Part of a small language model's weights: 2 heads of 128, no biases in attention or MLP.
MLP neurons of a small language model. Each row is named by its layer, matrix (gate and up: input weights) and neuron, and shows model dimensions 144-207. Each number is 50 + 15 x the weight over its row's rms, rounded and kept within 0 to 99. A neuron's up and down rows have the sign that makes its largest values positive.
After each neuron's rows, "fires after" lists the tokens most often just before its 100 highest values on Wikipedia text that the model never trained on. A number after a token or word is its count.

L5.gate178:61 74 42 37 49 56 55 40 88 38 45 70 36 52 54 30 35 58 27 36 74 31 21 36 19 46 95 51 25 60 89 61 50 68 33 64 35 66 69 38 59 17 41 61 61 89 49 37 41 43 70 54 23 54 54 70 41 28 32 51 68 58 64 35
L5.up178:10 49 28 54 49 49 60 55 32 56 46 60 62 44 52 53 48 62 57 56 56 47 11 71 44 60 51 22 28 74 28 68 85 57 42 65 60 36 50 73 40 39 42 78 36 49 35 52 69 32 24 63 51 41 67 81 42 58 52 41 42 54 27 36
fires after: "ch" 33, "Ch" 13, "," 9, "St" 9, ":" 8, "ss" 4

L3.gate373:51 72 35 22 76 38 43 61 68 55 56 84 70 54 64 38 50 26 82 52 52 59 62 45 32 39 56 69 62 50 43 51 54 38 38 42 46 80 70 50 30 61 61 56 47 68 39 71 62 55 45 28 36 74 44 43 70 47 34 47 60 53 57 55
L3.up373:61 52 68 70 50 66 64 57 63 27 62 24 72 47 29 65 66 56 70 46 63 48 56 59 49 69 77 62 63 48 67 43 33 40 69 60 67 42 56 47 45 43 44 38 34 52 66 59 57 42 51 34 29 60 63 38 59 39 55 81 51 63 60 41
fires after: "it" 23, "ut" 10, "h" 8, "t" 8, "Un" 7, "Ser" 6

L3.gate605:70 63 51 50 33 37 60 35 73 67 38 71 49 37 32 76 46 16 48 54 45 49 70 59 46 41 51 68 32 56 41 34 57 48 36 72 42 41 53 32 56 38 26 71 59 51 55 31 46 86 50 60 47 48 43 71 67 54 30 57 40 57 65 44
L3.up605:54 28 64 56 44 55 66 48 75 44 44 81 39 41 48 43 50 69 50 56 55 64 64 35 72 24 59 38 39 52 42 70 68 39 34 15 82 55 77 28 38 44 55 58 55 74 49 69 32 13 56 66 48 42 66 53 61 53 33 59 52 33 44 60
fires after: "f" 21, "S" 13, "s" 9, "Fr" 8, "I" 7

L3.gate301:44 49 17 48 59 43 72 64 54 67 58 52 66 62 65 57 27 54 44 62 36 58 57 18 55 27 62 57 65 39 61 64 62 65 70 51 74 47 34 46 55 34 57 42 45 57 53 35 46 46 62 48 92 45 26 30 46 60 56 69 68 41 56 62
L3.up301:56 72 44 41 46 81 65 46 72 49 42 49 37 47 60 74 14 64 53 61 37 43 29 30 33 48 41 67 38 41 53 75 41 54 44 63 65 50 47 34 72 45 58 74 29 52 65 42 51 50 48 33 54 47 43 60 59 44 42 31 66 50 33 85
fires after: "ound" 17, "est" 15, "in" 9, "or" 7, "ain" 7, "′" 5

L3.gate559:47 60 23 40 46 67 59 27 49 60 66 30 55 45 45 48 41 48 50 22 66 26 37 40 33 48 51 27 47 60 45 61 39 30 78 47 65 59 85 43 43 41 67 56 52 29 32 29 44 53 37 50 46 37 44 33 47 60 54 52 48 68 45 53
L3.up559:63 72 55 38 31 68 63 66 68 27 64 40 65 61 40 39 33 22 20 52 35 58 66 45 25 46 59 53 65 48 63 60 36 27 70 50 69 69 47 58 13 27 45 71 34 58 64 51 63 14 66 35 47 49 50 32 52 68 31 34 59 62 58 80
fires after: "f" 16, "om" 13, "tion" 8, "illi" 5, "of " 5, "iv" 4

L4.gate485:52 47 60 36 73 66 40 67 60 49 33 79 38 27 61 48 57 65 56 56 37 55 05 63 28 30 71 39 57 61 67 37 59 40 39 37 52 52 51 42 52 29 68 43 33 65 23 50 61 62 64 48 56 70 41 29 48 18 66 57 68 80 46 61
L4.up485:60 59 79 59 29 67 37 70 24 50 58 38 79 48 60 45 71 22 54 58 60 67 56 53 37 22 49 48 55 47 52 28 47 20 58 46 53 49 54 58 53 71 49 07 71 61 76 34 52 45 44 52 50 33 82 51 60 67 79 47 56 54 37 48
fires after: "n" 24, "I" 14, "t" 14, "er" 10, "it" 10, "un" 4

L3.gate256:77 52 54 57 28 50 64 63 64 38 55 48 37 46 42 34 64 19 75 28 55 34 54 32 53 36 33 40 45 48 30 62 57 41 53 58 62 34 51 75 34 46 64 41 55 48 34 32 32 47 29 26 27 40 23 10 78 36 51 27 56 60 39 65
L3.up256:42 64 62 69 29 73 45 75 48 61 85 60 51 27 55 41 59 41 55 46 67 44 74 31 38 54 70 64 56 43 60 70 39 33 56 65 67 41 37 55 38 65 42 62 23 52 43 46 27 33 59 44 56 23 52 33 78 36 57 44 50 64 67 40
fires after: "ever" 14, "iv" 14, "s" 11, "man" 10, "f" 9, "w" 7

L4.gate235:46 67 57 69 39 59 22 56 51 35 53 60 47 36 64 31 32 48 63 70 30 42 31 55 37 42 72 68 53 40 22 29 58 68 62 57 64 12 37 37 62 44 44 68 51 06 57 61 61 59 67 63 62 58 64 38 27 35 53 65 72 62 41 40
L4.up235:41 38 61 40 44 35 50 72 49 77 48 40 42 51 57 52 50 67 53 62 85 51 28 19 49 50 73 31 59 34 13 61 53 13 44 53 54 54 56 46 28 33 52 27 38 36 39 56 51 54 56 44 85 74 63 33 54 22 60 43 65 63 31 39
fires after: "Ch" 21, "con" 18, "ch" 14, "m" 14, "cri" 4

L7.gate634:28 62 40 46 71 48 54 46 66 25 41 40 28 55 54 49 46 43 54 53 62 38 67 48 42 50 31 66 80 60 31 47 45 43 51 44 57 56 51 40 33 52 68 62 65 48 44 49 39 34 47 60 64 40 52 49 39 55 67 79 32 84 64 57
L7.up634:61 74 52 42 64 52 68 36 41 33 66 44 51 42 36 41 42 32 42 38 30 50 37 55 42 63 27 50 39 68 41 43 95 16 46 57 40 67 21 67 47 34 71 67 60 72 21 53 42 20 77 47 85 49 32 44 39 56 41 62 57 40 49 76
fires after: "S" 51, "H" 6, "An" 6, "Nor" 6, "N" 5

L3.gate232:55 71 36 50 61 27 61 58 32 53 34 44 71 56 55 21 20 65 49 32 48 63 31 46 63 20 47 43 78 73 47 28 47 37 62 44 75 29 53 71 55 53 56 65 58 47 38 44 31 32 39 40 52 56 52 39 37 79 47 50 25 99 32 43
L3.up232:43 71 17 41 45 52 83 64 68 55 26 44 47 54 34 52 63 28 56 48 33 85 24 40 66 39 18 57 39 68 47 28 60 66 46 43 51 63 16 52 45 29 80 50 53 63 57 18 32 65 53 43 58 55 61 37 86 30 77 58 56 64 30 52
fires after: "S" 39, "n" 17, "N" 14, "R" 10

L3.gate135:56 42 69 53 59 49 26 53 43 54 51 42 61 48 63 60 31 47 66 55 26 39 21 49 33 37 51 52 68 43 69 54 60 64 07 37 71 24 42 76 48 38 53 76 66 49 60 31 42 26 59 49 42 64 41 42 49 32 54 45 46 47 33 53
L3.up135:56 42 57 66 79 65 63 55 26 50 56 63 53 59 72 68 46 49 54 48 44 58 59 78 64 75 50 53 33 58 35 33 48 40 46 48 41 46 63 49 17 64 62 41 37 58 50 50 24 52 30 58 36 79 36 55 21 19 54 62 37 56 58 53
fires after: "the " 48, "n" 11, ":" 10, "f" 9, "un" 6, "The " 5

L4.gate429:63 33 60 70 53 42 57 44 61 70 46 58 57 36 44 61 55 39 28 27 85 41 22 83 42 37 61 48 49 43 64 70 49 29 53 54 66 39 68 49 47 44 58 77 59 41 48 02 31 58 59 27 31 45 79 80 65 42 00 50 37 57 53 73
L4.up429:42 34 48 42 60 64 44 38 31 51 63 84 91 56 51 55 36 47 31 42 72 75 57 59 47 49 49 57 41 60 58 65 53 44 55 74 69 44 25 59 31 51 23 58 39 39 56 42 48 45 83 42 18 45 50 66 72 42 18 46 59 51 67 09
fires after: "O" 20, "T" 10, "." 8, "Ch" 6, "ch" 6

L4.gate493:56 37 44 47 47 50 43 64 21 56 58 37 43 75 60 64 60 46 52 36 33 50 39 31 51 37 61 29 17 55 59 42 64 63 80 54 35 35 71 77 51 48 69 61 34 72 79 44 44 52 46 60 68 49 47 53 28 34 44 59 46 84 39 19
L4.up493:62 62 60 53 53 57 71 37 34 48 23 41 42 46 57 69 34 47 54 48 49 68 59 24 30 42 55 77 52 33 19 53 47 60 49 56 33 58 29 67 71 46 53 53 53 61 22 82 56 65 70 46 58 41 76 35 50 66 67 74 22 62 31 20
fires after: "c" 31, "m" 13, "w" 12, "C" 8, "d" 8, "re" 6

L4.gate458:43 54 52 51 50 45 67 63 31 90 23 41 40 42 91 35 44 46 45 40 32 29 47 43 49 69 67 53 72 64 35 36 47 39 46 65 45 60 59 40 61 43 61 53 31 52 58 67 46 58 46 47 77 67 52 57 37 74 26 48 48 52 57 41
L4.up458:48 51 45 55 56 36 96 59 57 73 66 28 22 65 34 38 46 13 47 35 44 54 79 27 53 75 75 60 69 71 42 42 58 51 50 54 53 39 66 62 57 25 79 74 45 81 43 43 81 57 50 75 28 20 61 45 38 91 78 59 60 41 28 16
fires after: "C" 21, "in" 13, "B" 10, "c" 9, "er" 5

L4.gate512:29 64 36 53 54 46 51 66 27 53 41 86 41 65 19 27 66 38 51 66 53 38 53 58 65 47 56 26 60 52 65 63 44 45 35 99 40 60 64 67 53 48 63 45 55 67 73 45 63 78 48 49 54 58 63 42 71 78 77 63 54 69 29 59
L4.up512:46 56 41 59 68 87 77 43 67 12 57 61 60 45 74 52 69 68 37 11 35 61 44 55 64 37 74 44 72 51 41 30 40 62 32 59 52 29 62 40 54 47 56 48 34 81 79 38 41 61 74 49 62 29 50 60 31 74 57 49 40 53 31 39
fires after: "su" 26, "t" 21, "at " 9, "comp" 7, "es " 4

L4.gate569:59 66 72 49 41 37 47 53 45 75 30 49 30 79 65 68 46 26 49 84 69 36 28 57 46 66 58 80 42 37 60 15 05 46 41 54 20 39 49 74 39 33 44 60 42 44 61 52 41 55 53 52 74 43 62 14 68 67 31 61 49 43 53 71
L4.up569:50 58 40 42 56 63 52 43 48 58 31 48 53 67 42 49 56 59 46 30 48 54 67 55 79 47 46 60 22 41 55 42 43 38 48 74 37 57 25 35 49 62 34 57 79 57 72 67 30 72 57 56 45 63 61 64 47 47 53 53 20 55 64 64
fires after: "r" 21, "os" 16, "ol" 14, "ar" 7, "dr" 5, "| " 5

L6.gate248:57 56 64 61 30 53 56 40 46 51 57 23 55 40 56 14 48 19 51 53 38 40 44 87 35 22 47 57 61 00 48 11 31 36 56 38 48 35 51 52 67 56 42 54 32 54 41 70 49 37 38 59 61 44 36 47 58 62 35 45 38 69 28 56
L6.up248:53 51 48 15 50 55 45 48 60 37 23 74 75 58 38 54 65 46 37 42 65 60 58 55 77 44 58 49 32 31 32 87 31 49 43 32 30 48 47 19 48 47 60 71 56 64 37 56 60 28 46 47 36 64 50 68 52 55 28 64 45 63 65 44
fires after: "r" 16, "is" 10, "u" 9, "l" 6, "ol" 5, "an" 5

L4.gate110:78 25 61 61 62 87 30 51 66 46 73 46 12 52 64 44 62 22 46 44 50 21 39 32 35 55 63 46 77 48 43 23 61 41 39 28 26 41 51 31 67 60 76 33 59 73 52 59 44 49 57 40 34 67 46 50 37 42 50 48 49 25 53 69
L4.up110:54 35 26 74 48 73 31 33 42 56 60 44 58 49 38 54 37 62 85 30 42 32 48 54 62 43 66 43 41 55 43 28 18 37 36 23 24 47 67 54 34 53 50 46 62 51 44 35 67 54 62 32 59 48 44 34 39 69 35 29 64 42 70 54
fires after: "man" 19, "J" 12, "an" 9, "K" 8, "mon" 8, "a" 5

L6.gate158:35 60 32 40 79 61 62 44 45 56 48 37 82 39 52 64 69 49 47 29 53 65 63 54 38 69 51 33 46 54 45 33 49 56 70 56 54 34 50 99 52 37 38 58 58 57 60 62 14 58 28 32 59 48 50 69 65 36 60 46 42 46 52 18
L6.up158:62 49 65 53 46 47 82 62 58 52 51 68 52 50 28 57 54 64 58 40 39 57 61 44 44 59 53 62 37 49 33 49 24 52 56 52 44 59 45 79 46 47 71 14 42 29 61 49 86 51 37 65 39 12 47 55 58 64 50 43 58 31 24 52
fires after: "c" 21, "are" 19, "e" 11, "ere " 9, "C" 6, "at" 6

L3.gate369:51 50 55 40 34 60 44 33 52 46 44 61 60 59 38 64 55 54 62 55 47 53 50 66 49 30 44 59 39 66 65 35 45 23 55 45 48 61 58 34 64 62 56 61 57 39 54 62 27 59 35 37 45 40 28 45 69 48 40 52 02 62 68 50
L3.up369:35 49 41 39 39 49 54 76 54 68 55 47 36 30 44 26 46 50 38 44 38 53 43 55 53 54 63 32 63 73 42 44 42 49 48 41 64 10 78 59 54 63 40 70 40 94 37 71 52 72 65 59 40 73 34 55 29 43 51 54 61 59 20 68
fires after: "s" 31, "S" 27, "is" 17, "d" 7

L4.gate440:63 64 51 65 39 52 67 60 64 46 46 49 47 46 50 32 37 41 39 20 49 36 43 09 46 49 86 53 24 46 51 32 84 38 64 55 63 24 78 39 33 45 61 71 74 30 39 54 65 70 49 55 78 64 41 56 32 19 49 46 58 67 29 67
L4.up440:63 44 75 52 74 71 71 35 58 49 24 48 47 46 49 23 41 58 69 78 53 25 51 48 49 31 80 46 90 43 49 41 67 36 51 49 44 59 55 27 40 65 64 84 58 62 30 38 69 45 33 36 62 77 40 56 54 41 27 54 05 65 62 45
fires after: "Ch" 17, "ch" 12, "f" 11, "ev" 11, "the " 8, "R" 5